config = dict(
    n_kv_head=1,
    init_std_qkv=0.0289,
    optimizer='muon',
    lr_mult_o=4.0,
    lr_mult_down=3.0,
)
MLP neurons of a small language model. Each row is named by its layer, matrix (gate and up: input weights) and neuron, and shows model dimensions 128-255. Each number is 500 + 50 x the weight over its row's rms, rounded and kept within 0 to 999. Numbers have three digits each. A neuron's up and down rows have the sign that makes its largest values positive.
A block is one neuron, or neurons of one layer that tend to fire together. After each block is what it responds to, as a language model described it from the Wikipedia text at the highest values.

L5.gate33:509450471560497519532418502581519443521406527483517547432504443502475518421484487506529476585495477481488480438475519526549425420515503536442507495536515431492538435458375635469554446433495484394479503479480516454533535602441503474513457531489547559429604486508543485533565544430599488482512440583531504533467399554459497535455480518424486618490550514537588372554541492467549563503501
L5.up33:528509443496588485546503466436506458539507499477549526493484464450398462477421536371585394591497521545466491496509503437550521518526447418496578359449528461538415479519319502515455446474537470398499492501487508523521466518480390435551503502558571426500554553502553484450514493425515529437522397549506432495476465539428524514498539492487546506587551493473482472611494524561507484515491
L5.gate107:440546544601431504483444496439540445531453482493466445489489551438477480568460512502576513542531509443472491624493496530486441613446485441522511480560428493525537517434424467465501502609512517489468531463608583484511545548555511528521385451578477444583595503426473508526456560523479447485493479514490558472457608509497547544538440515499487503581589533534491551478533438620445511488589
L5.up107:428487528591453489508463552516483555483462437483499508440518443499471481485526500473466458476577444512472465505329465601397479475493477464442520485474475456442485505474471459536545488533544513515532390507510520453601505478500606441507514521590593556485537574475509508492566599535555475558475502503539439508519443482394480440445592464454463492424445444482468512500481487480443490534422
L5.gate158:467485524474614429525529492470441559456546535497573501472577554515511540535566465503449484476505426507482494422418475461453520482516537491548489449491514549462539513534366460464570455547561571423544469530509462464510421510498603474490502474514474360522494465505539508366501515534508546466518546447525496426536547520564562531542462444531481422446394560529537542568489500498475490518421
L5.up158:500489499528507493489435418479454590465543480486560534545453483467551465520469411508503548532501589476536510484466551506442529482485497471499490449447454399491415526571450386527584472525480442509548454596439422339489529497472544516417544481539468550491443416558526529354495461412511591526440513443529450468583502467502526453549513584532467458552447551487496490568554458485457522519534
L5.gate225:608453503450440573516493490577442442493477492469540431486536491592466491430422414520549490490459536478476516381428524447539505478471531500541558524460515547492412465571426580522494447461490617511414516484506489513515566506510449398603486456443542469482485541544459520465431490439615509509466619552580536519535547521475480502466476504418482401562534489514469461472500448576454463513462
L5.up225:416528385452492533538525489445476478520467503556577540485516489540437497388478557635482566463527439559464529441471451558554481550521540470389495577487596450443498492447496472436456478483549511471456527514465391471473524421457468553473446573532555504583508500543528481519432485576525559503451499407504498491552489599511501541421466509507448563498483476499413498571470488561482541539471
L5.gate314:412419490471518478557526510544457424507537525488506456469550473524490474457426526505578452569477562449449498497473493438520443531433501391477520487511494443455416460453561541491603534431559459430446453486534501480478479571565549420617494429473565512452485458506531537481561451516567450546508433488589556422489432438542488553453496519452470509447444523557466545574521462538526548584486
L5.up314:489471413534490495470410563480569508503515503494419496542594547506544470479545461540535556535445457508561509384505510564487577505492455454519393529488457486422585529509456507508452436447502571537544497551503508616454564542570457496558434464482474493566529515499502545534393486542508532438563512463392480473467554514514492547444536547488485489488460471478419534505451486500472504451411
L5.gate324:401586489444442479588448517472541424560399515527455481454503626501541467505439479627545481517532400534483506510455500436492497471389587447472523540484506537495514524517436513462561503399659448494599533483547556568478504505561541508543539447518535494469565475419557515473535449543558534571492573477551555510513529475526512477585496617467578555520537492538519584365536436567496462522545
L5.up324:488500520446525449464504415541505470553487495550467571550533431425514445496545482523587525507444428583458570475479452525518532523459499485510540461611524440544439437520495577487494463375526536449444547395433555569512543521546465551491459521576496460502451494505435523511445536515560549515475535491458594439468489585433589577398414511458616444529512512513508544524483530394413607517501
L5.gate354:483405475492464518482488490473496479508590558407636499544500497492501463520510419593504456467531533464498452492539485455551523498526552411523468563537436397557550500466442463493556488492455464500503464506445429497410446575573476426561593530415445585572496460463516495467496426431396619464467478444581534532504482538492514473426458459498495560476457523568548396518511560531537540521501
L5.up354:479569564496489415529449518519392468481478509485560448467496565481504447458535502524532578494512470560513502420488570435466536393545472500558501536452467464571423497429460543516437445478553408502523475485504533514526509519468665516512448401404495478397551477551467559434558517491532556536594609582443507485495457500465579549442524476525532568496487512584503555542458468551555487484487
L5.gate455:537492520495548562500487545497516596403556508446503487639480414425538524517488434471421523476448496479549575506489497504488466509522518526577453449505490490557515490556536506487414572534452503486490528518555478518545495540622484511432453425536460411450575433550483400455479520540508506540478515429537489370508547417535383457472507499524467548594513472476542467551428575594586491563477
L5.up455:490481516547560503426481534489532504490535453448472465487472515380520525513475406371443482438479496411482476507451506529394443519536534502438455468563494535493627517543523556444529566531486593536448491477493439530580506476517499505520394464496439520392594493591623503513478495533526638422478445510430560498494465578484441498492496441574517465514544462458445412514486516499529478499561
L5.gate459:546480505557485439499469525569499494564508582488526415497430581491367636459520620485581436515465566495486486506386541524499459490570542450493499476507504419459527474460564544494610421500585425550618584495567440448508528456484451462559418494396463494569476541422453532545461519483530586528549468577479506434405482491541530503452509521488497479588565493492539463625440479542446430496494
L5.up459:418585569491480527622565494391476439518453514403481510498475532467379594446481518564566433519452440515475580529507505473498477505508511482512453459412519496452539437552477484489517402492500473467433539534494534550455479472541474442500549461495532494457594458490403486502567550531468514579546522591492441421453479502466489546541508479460543507533575442411594537454436520536538543529494
L5.gate514:473461446489591577485610496460427454437650546480504505523493382441516467549468551585525491515542484555447512520426543513494423428544544534593495464566462534420474475481516537499470486476487520460617522490462491543486557539460500547514489518574424410525568514555444487498464571421553537518554559463605546508504557448457550475488498459496515456616533514515525424498516527567581601529511
L5.up514:450455500513550526484593497420424439433639552471458476559429592536498499571505595497527492432538459555475520500508487482500415487584541476475415485464469512477416542504538595481492519493482499480506569525502512518489518532567579507502455525463510530516580474515460452513488507451524549538442577530501573519537463507457558575487482462472473441532479531507482581459569551532561588616488
L5.gate599:591489572570558496480507472521494493448426443523526487571501538530516475489554482498549547534459555475444448582381452535504485396472479511454536356497404397514446543550490464521417512456474526522513563507442495469491493494567522469578485623494486546495549402487381504537499467445590490527560535447535525472508574465517559535566384487519567454504537503478576571602475490555532468596513
L5.up599:531397469451498521496475604561468504532522457492590442462465537513494436533504642498504507431383515555512500578504483509465617576446492521437529411490509439458519448442530482470554427413532459424553442398376411536470471519502560438508459411371499517497517479505521583545504466449529488527481529525458427543472473576555521445391487462423561557519532512561506435467487445530543498560525
L5.gate628:405477475472457532556600503495514540406515474491505568520548469572538451451450381504559578446436518466504558472535538512511459503506443553490410516443468390459507532546476527518505531494455422481475424445407502533500494624502512534477549493476471593455557483482562553542528421521454430521471566543575527523457419528552572481531510412478497434456547457447464545530503526483391585438478
L5.up628:389449413448514492573520525497544548386483536443536486462499553468596455449405511460484571480485539448448537531499533382443509432488456525520568559482473467552448448449499478413446467450494496562450467412457469404543450512505409503494535461475513582473563593484475548474550389589482436470462531469467505503436480558450487527466507568530601553449553526458529489480601497470393571532477
L5.gate723:526440449448505490461486482510608426552549504565462472522452522454642511452514493472555556419500527466416494479423488587487438530507499402558423481462473526483476513526507505438514380421510455531441431526487468453487507473478468498493534494421548533495462506487416471600537510507539449535492456407472524476500502470406514517553479510484542472441530380474475432474436473495486565492552
L5.up723:552493433539479532550482536433460599531449503414490498526508474504494485566556558408455479463419528509603497543571540439481490478547503606538520483511484467441515499548489529576494477416501564499472574641487484575499629460507545378479507467535578449518559409533605459537521586460440458537462528497532515480470532493501660490506481457535542504580382485464527476495483512502491563503467
L5.gate729:486480537526503538538508505519420522412536474648390496516457449532536401511488517499481462514499506552496538570498630579497481499488550485498469485547448574585435482523517492521462492496512407613529514548575455591410554559521512448498455541494415531520460551504596458544434495497486548557400540573486607486413525488535476421571391459507455528557516506563441460489519488580536481477474
L5.up729:427392490555558536518534439476366501547514517470550527435413450464494509490411424583548637529475492505455569526458657614507473490452536558432474487622399493426560473514567504468484596442529499547586536507510457500487524498477532492404576616577490546426435553507555490529490447465446490461458509477484543510499549412475473467439506441562486570469464558528465590512459467462562538431417
L5.gate823:492544466461532459512504536513499539385533481511371424529521584449547586468482471515496503428561524509539492497501598502532445522519541457452445485528474503497566395561571477452565526447611477473553495525456424456477583513502531575443498459533463452527528537528527550532429597496518550406496468481553511469495449506519496492580554421476547362587608437531466544478437461538515557631483
L5.up823:441468524535591449587507519557557509466465575607458517571408570474455483484519539513449490431486528553384454484493486466426349441401486566540472495537439519412471532468593498452516532510561530539504484432591509472526553478614530443519461495488559574427588504456486506598528420543495524532495475500464529574558504478411477623529392520556543521522534481565557545531531503495493479559509
L5.gate971:550519524443529577580420528561501509493480447490562543493450548576445444500525452440526656564436458435421536546542486460460498446457506422461494546555554443455471542496486451467478492446536554457484504529529557537523420344608542504543495463564535440436525429508489489533445562513490552582491520559453546538517582457434494489523505491512603528528499561524503419490498574495484494407436
L5.up971:494402504437661563504474490516429432581400480531548436516527478463474578445503400518502498421542533462447559453485526565478532463531545590500495409520527579494529403538490521595449516462470501516594524452538485429462518443494480547468435506509442534420554510504476505570563545544487550476496540478523462492531448553554541497589544472597553468531518532431543531474534459553441511366507
Responds to: Section heading closers

L5.gate25:503458576581454509512558539493568481437541517505542501520520522549561533475501449459609424523542521452575559543493499488484634477428508588453444402440514475512461483407502469520459502460586580435508536484524505443474546565394499516624472515448510590519525503575459570607430427512498430479487466449548531444593506417545587522538501604457500513567470483467496559498531481530512525595527
L5.up25:478453505527543484497494537586616480490516467454436504454524535521470540489558507474543484508498500522507597591582550463450473459390443555556549565432493414550440565445519473475421492504482534442474442484453573487527597585575430524556407486522469496540480478484393469480498561505523469544491474580463547521528478489558576427394463584363485592543490394493454572457489441566451401462451
L5.gate65:530535545456423546393496491470478553455494436488481486555608500487513483535471439577598525488515410475588592500477515493479491531485552519545557545479549510397532475459464506462495430499459441550411498507574508523488569530445531475485579409444512594532379482591504503524498496531453433534593516506537489532439472459555474541581519454492488479545468453564502496467549491487457516504444
L5.up65:513524511401507438444572494396491516507491475436541481545524483601491483563515454562516492473478465511401541482502538475552540524456557468482536517619556476468541493536445493478539396535496502572502513455456493548448478477417366461533464525550430493504395517563497458517469452489546412509557507443502495454581522548453478490447512491455494460475471514510562524516505528483517557467498
L5.gate120:402507444468575504511477577507425492442475431466478597486482523460469476519438515485484469481458515554571536416466509476464529465492600499491517496507567713552580573499495488457496458535522461531505507531515468450510553480499466485546454456553507442536494440621466509432475514507422470593478544493476500440527461482567561506459583414408559480597634472578501596510540468600554495600421
L5.up120:499486499407485559505489457401521479506484493460475447495532543537474526565519506517446451485548590379435547459580527528507559368489411510477480428432512534474480564591573481518420514407573535474535546459503473373563503533532399567483445556519420437475492516539489474556541474457584448565432513411496498476574508506513484454561461488553559482571512570529436535489457535516472488526521
L5.gate132:423408510511544600484487559459578492490521546481410506522469488509499590543518456534530496497448462455481587502445496524541541481428508536521489549520447511401586575543500454422476441486570538540548552422578543500499441491456583519489502459581577473521594529461451516447549552524428461535469523456442572537491490502519485482439433461475420489545507445551506527496532560461523480509432
L5.up132:484492425536460441518561495476498473545528568464488469450511621503503581520583465529479519462557484502505476544477458539474431596395521519519544528505486467484462409519422501359503531477501500461530532503507437599433442452553518520425581521481516556471493547533504534452469497495501522449522525498535471538536484590539509568464368436580514499655528485480544483531551474499500498545427
L5.gate320:489444641536544487454425438512487513541514542493461430466459507420537556501461481507542390531583508498505377517478514453456484472476498411531505508484474446527516525511472452490507496537535535510534528497495531418448553522429547534522453525577402520440448511492397482505541463486513576448420430455571476414509445368613514524489533492440488554543468576471474427520474584479526476453552
L5.up320:572513533444429498465522486556499470453430437488527537498403460451552565501423512518516462533527511486487494530537561449541611454439535445443418425553463476532527575474510518466566482388503482484505462438537532390452475509470527506535435525516475492522370465583517439439500500460528377493474409547603539508585488460475514514457465507417527478561513452557483533562555549473524365540542
L5.gate338:480431540472499466543593493481454597561468504392439464567499449508498554423476406493477434539510511427613499511542532531434537370504446442520528440547440533479529550499446479492537483524463552524554521479607425464516566518450469501448430460409526551639504472544573474471452498490577404492457576516558519451485482532533565511413479526492493540582508513450572489580571457497523520578515
L5.up338:404514467533492481471523542451509398506588458447499560550555528512594529448423464447620557551491513506566501426520508563520490505443494597493381439488524520541460512450508496466547557533534482426554483524466423496536575518436524499513454466501490431545531526521538504515521484486459489513455476495433540448506549503452488458532569487583405505496474448543513470556586526619419591541496
L5.gate352:499498516488497472495493570547396491429450504495518452494467496463417500527457558517495556460418516532571568500549511407549535482517545584519480497482499529489541653461492427548484523551502490527510606487496505490506504434518454538527452540602412500531489533584522547533496470422520511543484534512552506441485527553552504517463460449449518457576479433547449544432407505576465494522505
L5.up352:523545549435481428550500532540602560500552573555477434536561405548440523400500581482543557464486486559427499474526443461498489477422457515501370515516499528550545502529512472413508499548536583419524561507449421485579520493427499464560548561461480520572413539543491468490494458517407433629456520468521542427625444494473517628551555551503405368501510529526547467540502496485480519524502
L5.gate360:572459473468417490468451534541437461488531568532471458500531380430494498427419494538512484475520529514503559469514471405530501464482461514404515382550495451458536486475462438501620487536461569478494547601510553428522501601540516500579491471532529476500450499605438549527476505507543542518477514548470474468568562482510550550549474463462460494540425498493532537471578537513544518617489
L5.up360:512439521460520503513498565508502490582505409507475532475327556521470593415457544566513450430477504591529490564581555467468529525531533525448472507617495507517524572476449479590576521593515490476607450477437431498505520509443491542500455481522477559491493533571459424570528546463545386473487463519570577417571557436454510509531460490521506529443505459435496432473473515424565604504435
L5.gate364:556447437544583503435458427434488444599488458532530529552527537467503582501508482539472538399543465581577505517512516558489497546534556437516555523463430561580610620436546544505516496330489515443577517409404588546595424518462489485470493586452510540530541381484476448440442439438461459475557499524557502510454537446532464440498569514443509502431507498518551462494415409553551503483553
L5.up364:534499476526519567436446443451428517496498441468463478542451487566412449503497517492527527522512508462536554493556495535491571527431475524530498552467506561495433486481483483385467512525551565493553498478486458398488556551440509492505474361450377579454529466412506562409508422559519491568528495468455490463500523475477436539636426389532476485553432428520494543471491556522558509456346
L5.gate477:490459435478542533494485438596533431464542508618588600444525533577527551520464483481582459474484456527428552454548566540534482480440548482404476421569486489435507604478507490480514414450497473500536485474608521477528574557473647559537519550439430471471474462494482478538475460517446535465590467396442459446545527486452467505541482510490465513511512432616484478432455466496371473506458
L5.up477:523524436553603541476543517561477508422474487535453545416533541518457433524554508526554459468498499537557527546519558488558514540522488492506530490568546490548454488515467553500499473478475507490489583481507547378497478422590528427557479417387426493430437608536609578510488493529484436541541570498512552520533515442486489580464500502507431558560410469503357516414497537514472511464415
L5.gate559:524447562539491495476513516565528439403540579488489406444432444478560455532559438490551556493453524478624471512504487482488487521524550558474572480430568482539491540489441530558447582505517484504514512551498515519481596427439445434584430540538494458428517515528493447451572504512348374505487565509525527467451449482448474561555520560434485549554536469448459525497483466463467527489497
L5.up559:466528432613534481508470517531504510475505493492466598421502593556473605505547461523521484497477506457480476511509573558560455573482587380508537459503612440492494495492436573490490466562446570417473513420469515498474480464559505545431506514559455423436459470434433517527568428532541482545542457411532502433435476428458476489524490533518522603452444538534471514433421489563416418563500
L5.gate600:575551503513563581500506465508510467494495560466446548503506480479556490453547538497428547479449541542570631467415521609523454556510567524538545496490610520567550546458544513428518512453478543485478589492536493549438497563483444472441464463484543521550530473497606421450416426436500575503499559486602375486413428458479536555499491565407478494498456497428476439514413429549436509591499
L5.up600:556526435496525498516506568432511519453486596561537512509497520496500459548523504502544510501499551475516531578523583549528450510578503440618565524489480522636576478522505555406515495539550470583442458472481509515471459517566362507480553487523398511594502405424442474388449543519504489469523527518532512422505568548473530510525505443443494410478487556429561465477571420507495563521473
L5.gate741:424537428453492530479432481479522581482601544584466458496524582541599460589392500555508430523554527512497556605485568553486455489423552522467525367528541507514459516430447605536485567514419509470527433513533426422481482568538530554528419482563453524497478515512455448474525468555581462452456431533454507526532489522485458479402504460408493527553533572518452479447489505516457479500423
L5.up741:547498438514431533439542522460489489421527415479432521478453471527553572494457457498570449526513533427426578527527499483450463465573421500492452490558496438423536513466486468495480493503465502546530515468485443412607622575544482498549481485498495595522512461573578452557491455437459415455496453481410489444489519515552529448522470487471535527556592524560491540451453466514486515548427
L5.gate789:571509527450445474529534490466423471521474421581413489501481532535513505488474438476431544449436490509409523570534512505520501610420546498621477541557474527529487538380478460432563448476535516373485522559474469470511542536525532555538485452509511524560421522547425459477561398468482475482430493481526505320550499484575519462459493548500516528559454383566477520608509502500486455571566
L5.up789:492502479578438535473541516567447440475474523533460571399506503489543548503480465538507474547481545508527509491543502562534555476491450425531492427546426558559533576549470471618545545480511517476527520409546387485498457541566427547534430516478429507538448447494474448463529518514574451571348436451514466511498546480509471449521561533433553498511508511443487472558526534523461372564492
L5.gate881:545565498554463521492592486634559493527579527466432496546537471492469573444528449585601458537465508446496496532581520528557537543501421551477476434411469454598558503516431506519587470521461510406537519560456499541368521532464458499454384495462487545444447471578455503562475401496543494467546538424539371469464466557474584472418500493587553506607458511480508458434462466453469478506434
L5.up881:503445492519476415527479580516535465441490514544425582525468458488462486464548546545510383394517561505475608537437553435575510467541453506487456512543552527474476553460432555470579534472523593521502482466471560497534478490495534465394504444404461613521435536501526428412467462498466488450430498526458450546503442478495547442478568484455507461519511492606532469581498568506496566590376
L5.gate1002:572392474440407474410506475551484509515542514562434566528557562570605483513564521373465450546439481473539513486554489437515463531480575532549498537485489557559507556514542523532472462501548485520509452620617510526528580553503488536515490497502469563473619498562434460446481501502559492512482538510506511493491571394564487465592507526511513530502540494556465560428499444520505484534477
L5.up1002:545421443587419483461442620528449511573517527503467458529443605504497496483496470545554516468551567600475527429424532526464491476461467475493497510603558575485527384498472531520480434507456537476492429500463396525481498523408486427510393506586523486414529528484498576484426509528364511482559463456546547563453421546510512551514452390474497512541487501430513427496593469424452545538454
Responds to: Indefinite noun phrase modifiers

L6.gate588:562551547503541519616481499483495483470535464523383467555554514595482477504550464523572526520418474510492543455591516554430494492585508424411427586447427501508527533451489474419545509515508532485527556462482494500455609498524547505461431527438455468500445401530537454509532477469449363520473476518511502538520538541528539491427425473363473517469446487533424483383497449453532541545429
L6.up588:628442458464441522483454529525484522439560472530479519516578532510498519589627504569525591435488425463559455528518508454563598469387477446528451416500545453522500497596450519508572481509495473474485488499464384422463551581475525545513500442527570496423473467545459535510459448426495478455509568442524536419594429472493589480484591521546486530551546380518506512395520501514535450534445
Responds to: Prenominal adjective endings

L6.gate140:473549480470525457495480578523546464481448531458530456531497597492518527544586485477518489452514555496392615464470500411476494446490466382436446580454454447523523482543538473496525576439459480552581485535482530466455404532546539446482471543548544485523702492529461559440455458524540459410488485552490582487462453502564585480483509421476468460556508487523467557466513409449509571540475
L6.up140:520471468455518481536432522545490439492591524442497473562551510517498507479564541660527537405478544491489485532435542407471436504561505510513587473497525465475486462590558384490412484462586430460547465455532490521429457480469529403559490460499500431438612492465414589499554525556514591479415496542442570579577425435550490544466507559509534424483428437520513508544515482426476460573536
Responds to: Section heading closers

L4.gate359:454512523564409581535474550458459581486492542438425483476536557519558479510529439577579490470543430564546496460463459537453489627512527452472510462472446457478384554466576464457470498555584493423529417529508530487574565572500518638514536528489455550509512406427535516513477450545506527473417468566534500486477523555467515483453519520435515585505481540469483474470501469550519469499466
L4.up359:520499604557510499462482439517514442541473432396452509554454463418524504554513509546440500510481431452542444524517510547436492524529508433566533474507515493515495475495570435570472457493572535576563386564427523484444428510498543527545552472401427453525532476522496484530473460459510484413511467464610546496607485513518564480496524534475493476597410490447590510580435522511519473508523
L4.gate469:430542491525487436519570480488421536526534419393471487417541477538501601465529485495576500451512440475443411516537515413591435534577568531571526462430523443481528472492388487531540541388563460498475522512453495489558547495503548579531561482468517506513610555522387477480469529441552541446446466541584497453527474444496563477450523521510508560499452470463564458502472461560483483493410
L4.up469:490488511425559443570517481539516464475618547497521507539574560404498607544552500476463452477434414477456414480535382451537463505542584457529550578526585468527506597487421482528500474587589545475541444481422485372521598385511419551508513532510418484471501459536499470454450586550507424468558427527482397432412453509455521449525526575469501448554581470562502455490490537486510397507609
L4.gate478:452420522504445488445475543545494575580511488412557472528532476408543585396473560486501526446506602465495619429511508495523429455543543525511519444414463503658528490486434488593497499513399553468479362495545521502500545511510493569460503507519477425581498485489497584482412464458550498530433419458504512445481497569482578474487502514461498503489507578523437506562528490505498591435458
L4.up478:459551488488581583533466493459571396455382518500445441422387507473405466460538531505475498450479499509540515493445482514511506535476519513426529483508472506558496434422482499533495434465452534603424544514472515455546428516543528507518497553516481484533563473507470553447479524505378603500593590495532526552514483474465558570608548466541456591489455567418494497391431572444474534409485
L4.gate898:483455489504458431533515552557519458545407551561528516541544492482587506391492486572479525446482493465405478506414484462580482574523500478482501520564455500496502519570462510508476392516568434450492533571544505436534446542506541459440493440526487642410466501521526577497534491670549514485516549419506541519522526542451501531565484442415561512484492492528539519593496514523420545474435
L4.up898:516375574510541455599444517564519453480509565525530517396502441539420404366564515547566529419478505489455609518473512414501505541495521473521638516558515361492532421515455502559577375444553538526423354466462456408496502582487463484476476425424485552545505429516421474520539506560497511502399479482526512558502496566555571539565436460483616451500508492550517451564452437555501543451496
Responds to: Section heading closers